From a checkpoint of a small transformer trained on Wikipedia: RMSNorm before each block, untied embeddings.
MLP neurons of a small language model. Each row is named by its layer, matrix (gate and up: input weights) and neuron, and shows model dimensions 16-271. Each number is 128 + 24 x the weight over its row's rms, rounded and kept within 0 to 255. Numbers have three digits each. A neuron's up and down rows have the sign that makes its largest values positive.
Before each neuron's rows, "fires on" lists the tokens most often at its 100 highest values on Wikipedia text that the model never trained on.

fires on: "ic", "ial", "ate", "ary", "ful", "it"
L3.gate435:128118171143084166152092123147135148071142126101112092119132147093128085090106155094142148097148166149089159119113106148130113133168113172144168116124148155076153124192143135129140149149123139109184137112130126105093126147181130126158121175145102109146097140150114105097123149110127108112133150120120150181188143114133113145138112147140122161146131150122121082119117128122109090099147117161095131115125125097126106130134090107080176125154087111088082128132120160163108116132166163108183145105123180141173148130168111098097135112161121143155103128095121122087160141137147167166134146121111101136062126118121166172093143138124114128095168151136134119109136154143149163155162134111167092139139156146102129081131125129167133130138148103106097130105144069163116131133140157
L3.up435:160139156100128119164105115139146148105083127121109082136134138121117080159143196110151120108120095169098123108134144143117161092101140065124139111129136163127166157130152108088136122137088149133080126121151128128117120156135163183106135139144134107122147171153117106133112114131148144114147064133132138153116165102154136149108149129092093121151129121164166111139108089108174097115108093075089106149130181136100118107101125120113128123121110108096122114121108122126115135109168143125133167118141167148144168137113115108125100148168164149102101164120142124137131129138108088117149153098127101094145131099133162105121119129133156136104168118176149106143182099118107132169139185136122132104104132100118156145118156112112139102094136121155155126103167084151158113106081143

fires on: ",", ":", ";"
L7.gate205:114147162141086123142117117145083146122127104127158122137115143155128086099126129092090141125110141141120154138124124139124131114109134157124154167137123102116173135104148163164141113120139139139136127144147163122107134142136125159123150094141100130120137164109087121159148060136092150118102122097089133136140125089113152129114155192079128139117095092116125101100169150151143060173140123154122078112129114162136122141131120155112147110168128122133121084142125090189096155109158089110164081129152157127147114125134176153116172136133164130131146139104143138148134116190115173139135127160128119078117085135151091134111146121136111125159135148125165125124089102130144146101136148118122144150166143102121112151168134126102171165153103127125139148166162111130130139141074134
L7.up205:125138167119102101158123134151168117109099148137201125131153117150122146153114111106136142158177126117106151116179057135117133150129115116148144188168168127137143115090115122081120157145112120118142147132134153185146136127145178122123120121134106122169158134152128109125115106144080102123117085126129126151115117136136111133177106117134121178124123128100123123090096123118116153130132118146120153131127123120103146168102122133158094142033156144149105091129128110149129186132125120141120142142116110140114144091131086160111160114174113111123149122125150173151061139158111107099134153175141150149143125135106166137134135142126123125128159152134108106150135135115109101129135127144150165193163138114141145132146112103138101092104143137064156130111147132081146105147119117

fires on: ",", " ", "on", " hon", "-", "9"
L6.gate397:117129117138134107186118104138163116142138076095183107131118141133154119149162107075117137149122152152149158180146090114120143148130064136144120144126083117110152146118143162132124092106112138148150132111162150099112143133120163159103072200112151125145129171117159137117131100110179152111131102083145122101075111109123166110136109119061150159146118134137168123140143136145142126148150101146127116102126142107141083165131157096120106163151142113119148107152153122100138158123157150110089126111126123126125139131122132155118164139127151104129084126093122124106127144093133098142123122095135111129141081131118106092153109106118127159148162140119110130095120143109123127082154133099177163177108140138132108154154125130124144142159179111133128122105131146092135128115108082
L6.up397:115110151108112117144131128136150092118127150146163088147144092104130120120177116127113159109107123124102138154130127110134153103163166149135143158116129103147167182137136127111128097105094138137158087130143120116105155097155139154125120142143134126139157113148171164102129120106168118114144080129114110086161123106152161143158169156172126134119159151142116116130115107169130112110139105155105133166141118106126136127139160108133129159135185125125137070122137085144100158128115106132134089104184119135079125107079108173109110131106113126099156095102112102114159165154142133163156135132092123146131135106170089121125124136128163109138116130128179133113104151140105132138105098153140178182115175126139076100124173145140102105128127161111142137141170110093096099126099148

fires on: "\n", " main", " direct", " major", "ect", "ro"
L5.gate21:143137054143121143143118124129123138141151145180107128129125128119092119133117118109156167070149122135143154139103180154110117133126145113128104118114141115121146131194106171174141143118143123129128107143111136103142171161111154155130190155115140130106142157192096119123122154111142133156160132118112129123129133129082139116164117124144115141112143199114115122130138144120125119151114109138134122155103118135129133097136106153137139106163121159093133147166075099085128120152121153114158125122091138101148114117092107096114156163118161097109154107131091099087168144127149143130162171137126138113109124119160162155092139071147134137175089129118143128154174129124130136172094103140102121101115163093147059126142120111127138105125115113169136125115140100096085144100148138
L5.up21:142118140108115123153162102123102127124142145120131156139144157175128113127126139125153081136114094097117104151142143122118157128088126154166126109088133074089113140151102133118105115093170147110161131141142109124157115095165106130118153156141150100148139105148135140133104135115170102116121116063117124123151152133114166104157115133093149142082093150162106138137134113150120134121134097136085121139127149084102115157148109197103113124102126136161124090140149130132090138084116127118162120135165097149135101140122128122126088138084063197102122160143129112140125091170128120128096115197115153133100062109136113120149161133125114131157145131151112118121104130198145160154104112108117134146097084149065121128108103130139153135123172142110119152119111142140127130109129115

fires on: ":", "°", " |", "ed", "″"
L3.gate634:148117127122152157131155122156139179149102109131122085160128126102131147114149100139128097111121194145115113122128089102158140144118129159105128152104142141132139137117137192103142129134126142111126117088106113079127134152157099191110145130103126165181136117098127152141098169122086112156087107146116142175161068138151151142099127127138172117135106105086162131140084155115134132124130156123110134103117146157099131124107119129137151099090158073116088140105131080116160148139097114162130104143105112109152140119130133108126121116147113129170131124145118171107185154135160114145145125107128091119142137079150131186132130132136125167140108123117164143092124131101124129173098129129146116121170104150105090118090129143128100115124160172147130076103160136143101115117150101
L3.up634:138089120143108108139150156127129089119150158100106091159154149118130141078131117145133071173153149126109127116140172106115124168102160155168101131119130153127170142098128153125115141105106152076135142105140133111116132141147132128159138143100128145137142133124122106137148149119134123145133116150128142129102126137107082117144123088145103158111139133174127128137148152145133128155131130133119122127137150091156085101109150178131137142116058113137153109147104178142136128150152098138112155149157133107126161147154126118160154088122121174156078122126134143135116126154109115090111148149072096165100133119130098145152103155090075134138118154150147154131111181148137146156111141111118147125087149139126158118146118117136132085125131185160134109103142136147145123115151117

fires on: "ical", "anc", "ial", "ement", "al", "ic"
L4.gate620:149091134173060171141138126103185151121140134138122123161140161136105123166124131149142139147139116136094143132118108152130121115146129127081166116132153110095125129109148119134187125111173156150096135161155109166109162122140102130137160129136105111122113127144130101146115111117069096151090132122136134115124105101093092159133132176099100109121142142154107097125127133152141125088170153133109099178149141136082113168129099086114165117131143095104137114149142122124159124159093123114137131136055137137150105148104107109101118159102117154147108151100091143113103130095121133206120104142125158107125167144122187128126111108131118078131143140106137146099144084102130150132152104131126102176112167140175110114099117117142153145144133140085118132135149163099137120123129138
L4.up620:102093118098084106101118133180146122089109131142145143155135115119158129118152177096130143146141107169124147123121135110095128164147133139124125114147157186119139130119134082133142083130126129111115090128135121111104161102130134161162139170118108091139087151157117085113095142123126146159101108109074119106132151141146154147168154149114116150120092082163179133123104073122115139105165159135108087098123126132102147079155167120114155171151131135119124135148155125144138151106173096118173083147125132118164136144123166122130118085169152146136126136140125134170148130120130159113092118174106089109062125110150183122103119152141107144128102162140125126103146136100095115144139155078111105097111125189125119159116175146137126153131136122115111161135145117137154143144177147

fires on: "em", "ed", " Y"
L4.gate223:171114145128118131111099158134161108133088130092134079111115118141168122131133140152112133150120170143134110150151093147109083127097124129098154071125135145136169163140081140140191146147118151087109081101106086119112119140103143137088150126120119159113106127138092151145147165158102123154130084096135187148138160132187153124131168140092140136105142094124141107095105112134115105144141141141066161159104139104116155101150140171123081127141129077172107109177155140105124162154125115122109128147101104126135112136139124115097160108120124105133133140150117135114106111109132136155106140108121111146155134121131156103118129139161114173134117141143156127114145122111094149170132167100102085121119149133127149172135148138116067098170125129101104138130143197138122120158111121
L4.up223:158131136106138128168128105112148096091146106148101134153085117167157135111123111120131062149119175130140156152156127138094130140103082145141122131165167134109145114113136130108095159145113135125142123128143074072168127109172104144134171140163152160147123107127135105109154076158122141132113073142128138142114142129086108134122154141110155093122106136095152154139114091140119093147094099161102151144153142110109164142114110146159160164102117124140137140136154135130179126152172113122123116144082142120151165118122159139177145160120114084128086124170154133144133125139133111093126115127131122129129110150130109110107126086101116127142110140183114135167148128131091127152136114120128106114160123135124118133131107148155160153199104141157140131124091162107129089136143153

fires on: "p", "l", "ö", "s", "a", "r"
L3.gate369:154158106122132129124127105115108088162157162111122106107121097120160172105107142139093133071146156136131103147114108140147147153115149173133078154165118122129131113165117093135111108107073105145111116157134112137102164078129167134123153107130179097134166151110142121083148175154138133120089114129127131109153133097139134116101186094176161134143091134110112138113127118187139133160114154116126137122169131149115143141176121119156106129108088130105100089105112150116108131131116125110141094157143120157116111118136111187130094156132145133107131155168124121091142109147113101145128120115111146135135135148108110101129088096100084135125152134139144131135127100154104106128162106107114109139145112138147141137134139117129102128078152168168110095133110086137091182161148133
L3.up369:137113143105118117111074096122108146165085052105142089137083136182152118095136140110137142161129109104132129110148147144132151144127133124136168112110114126142159070133115122065104142155139084152142053116164123121116161065119122113093107148136162140138151118138134106096145083137107099138147112119088136152112150134077137115159165137091154113106065117120090148151096111136153137132126091153154108118124147120104118120128104142148169095142125160122092155110107176135134108083114154154136109127125132144109087096145179111120111139186151134127119143167143128089138145137151133110140121122121071117134146125143132147101153150133136133112122128155092121160154141113139141086108126156119088133174135128111123167125108188130090119135127149140125127104111092115147139157114127

fires on: "\n", "cept", "lect", " Rank", "ect"
L6.gate984:166134092097120168163122129091126130116088117147114170145135173091146140168121078127107114128136126118098181115111123109127104132119118121111097080126121147112147108119124146125141148163142135080120125119127150132148162088120087101133128119138134153158154148155103105103157127124112130180125115120141162115103158126159124127177102197126131092125101108139096108177118130116140157105130139109156093159128161143126146107148137132118096120106128118143141136133118080144150143081186153111101139159097103130174095104105108123123110133097097127131132124130109116120117147135160092148137097123116160157115132100125131119123138095113115162156113121163166139141180163091132133138126144106111140112128135150132095139122126060112134187156124142128112139129095150128103111147093140
L6.up984:098132132125148100114163094136085131155092113119119136100144100159131095134136147127155156100152153100122128128124099167094113141103142141122128174128149121103122093171110082115147153161149130178112173133135114119106150115145115125156140105126122108149108145143102156118145132090133141154136121080136080121103125153122146155100129142140135104105158137157102134129148134113137095134125145104094107101089154147127128147082119163170109130145149124126144137143135122120142150146127129115109161138134108169126133144071147136086117127144094131125113099107077168113143140139084106164119085132151149151113162093166131182084142143131137143133164118161116096125127150151173137113103139092114146136089145123126146097125157135125128097147165115177160120106146144115139141106122117

fires on: "born", "u", ":", "rom", " /"
L3.gate301:110139122117127129119128097084132071145169149144137131143141085163153145203154151130126094158127144130141084089107141152140136125172150147129116142144096115138160096121125152165092133142125156093162134136122107114134117130143113128120144081122094103118122152106073129114150123130109081116111134061095126124154116112126152148126161118119111138110141132127145129109112124131088133164109167101148147143119161105130122130097131089072112099126112107113152109137170128149136128110102128127103141136117140138158114132120172166147111151107102116131125093150159103103143109155086131174106125140156104086106099151106154117130125101114107113186092101160139181122126132154114111086156105158151117133152127106117113091123111101126099142140157115121153138131123140111114072122135109
L3.up301:135119107099110114135125159140156139151054135094114165131153092120109133118122093150165106143104108129101128130141065169105139139130155136123118123126149131149124095143106099129125126166142134114177125107102144124178147144143177131129106156130110140146162148153133184153164126139090132109132129125159139104155094135118151128110137156120127117095130133100088126183132184115115146102134116166150152142077134109121145128104120105093124111097125150138098079130143094127150142120116107095175123154105121156117115132104147124121148170145137179118090141177136120153097079146143109156135076120145114122154119122108105149144117103117104127100129157160135129130118087138134115135128116149146128130142137142117157128161095118161126081106098131114105158121130135138107101183125109

fires on: "ult", "iss", " cult", " American", " struct", " oper"
L4.gate169:119111135102112146068135102101124144124117133149118167144084097145102145171127146118132104133112117152090114133127153120103128114120123137116134094126123133125165132110154120118145107090131132145101129098110096104096096112113142119089081144169164082153154139135144111173139117170082097154167160158151129110105142097146161135170110162149147087122136139134112108063148149111111148087149123103196122146111082123157112130131095086078119111108106136127115100143155146131160152117082164109150107131134138159099162105166128142109122119113088127089103103124101131156158128172162102094144139129187110108104123127127119126121150129101119122157096155144110080180117112108096131124108154129106154141140145052098121119114147138122130186111112106161118120181078107139094138150131178
L4.up169:111139099154124105125102138129154085113098152130120148171155143126088122087115094136116157117091176138140127081166134144130154095145169126113101101119130106101118121101099126090142151173106105128115111156124150108155176101109097141155116154139152127132118133128131117092124129171138123124134148143144139117098110135148133148125132129155087106140131134137171167096148112130104098115145144138156155170130119158092156170140099153162105137113127102135079087106075138071186164145169114140132088135108139119170112084158102119115153107125107131122120141130144126080145115147172174110164124109088172110119162073172124182150144096112107132122160084149111092141161159149149150143166141148162137117134112123112104165145138132152097139101150125133096146064127144164108117157141081

fires on: "er", "ain", "ones", "on", "en", "ner"
L3.gate611:138132104114187166161113130117111125093099142138123118073111119165174138136128147120157082123143116143139136114159140111114111156136105150129102146161183109116146133130111105124132152141157130131160161106140121179116123122117115092184131115092124158141085133143112153115103109144126105141094156121136161127180062151109146127133106174133099153140109142139151113088152138125151143100109091104161168132136146123126149161186138082086148130103180144129146108145182104126126116094135142101134142110130136142112146137157131118123104139115115144128104175158129157129150121085119126101153089104137174111081127103145119094160093141126114109121125146121127123088087142132114124105133166109148144155116147086113102099111119143137147133136107064126149132111112159112131144132112141
L3.up611:107122138158120150101127128157128123140101109111145126174169138145124140116158148177107115129108123152124082183136095118171156163072141127127149148148129074124136145146121162129141118150145141100137117100126126100126123162131123117119110163145139144132162095163101168119148144072086170160108150130110123136111093120131142167068129107128100108152129138144140152130120129081121092108143150113123123113140134177136093125166102158105139131105106171097107101147125104111167124103130085106113124172097135118125124128105145105155109138138103111159151156079137146108120124128143175138172104149101104108108143134128162100142144140146124154138119121158147075159145171092158092082169152104107138156128124117114130149111110113138125115151125142148144125141146146117133131153128089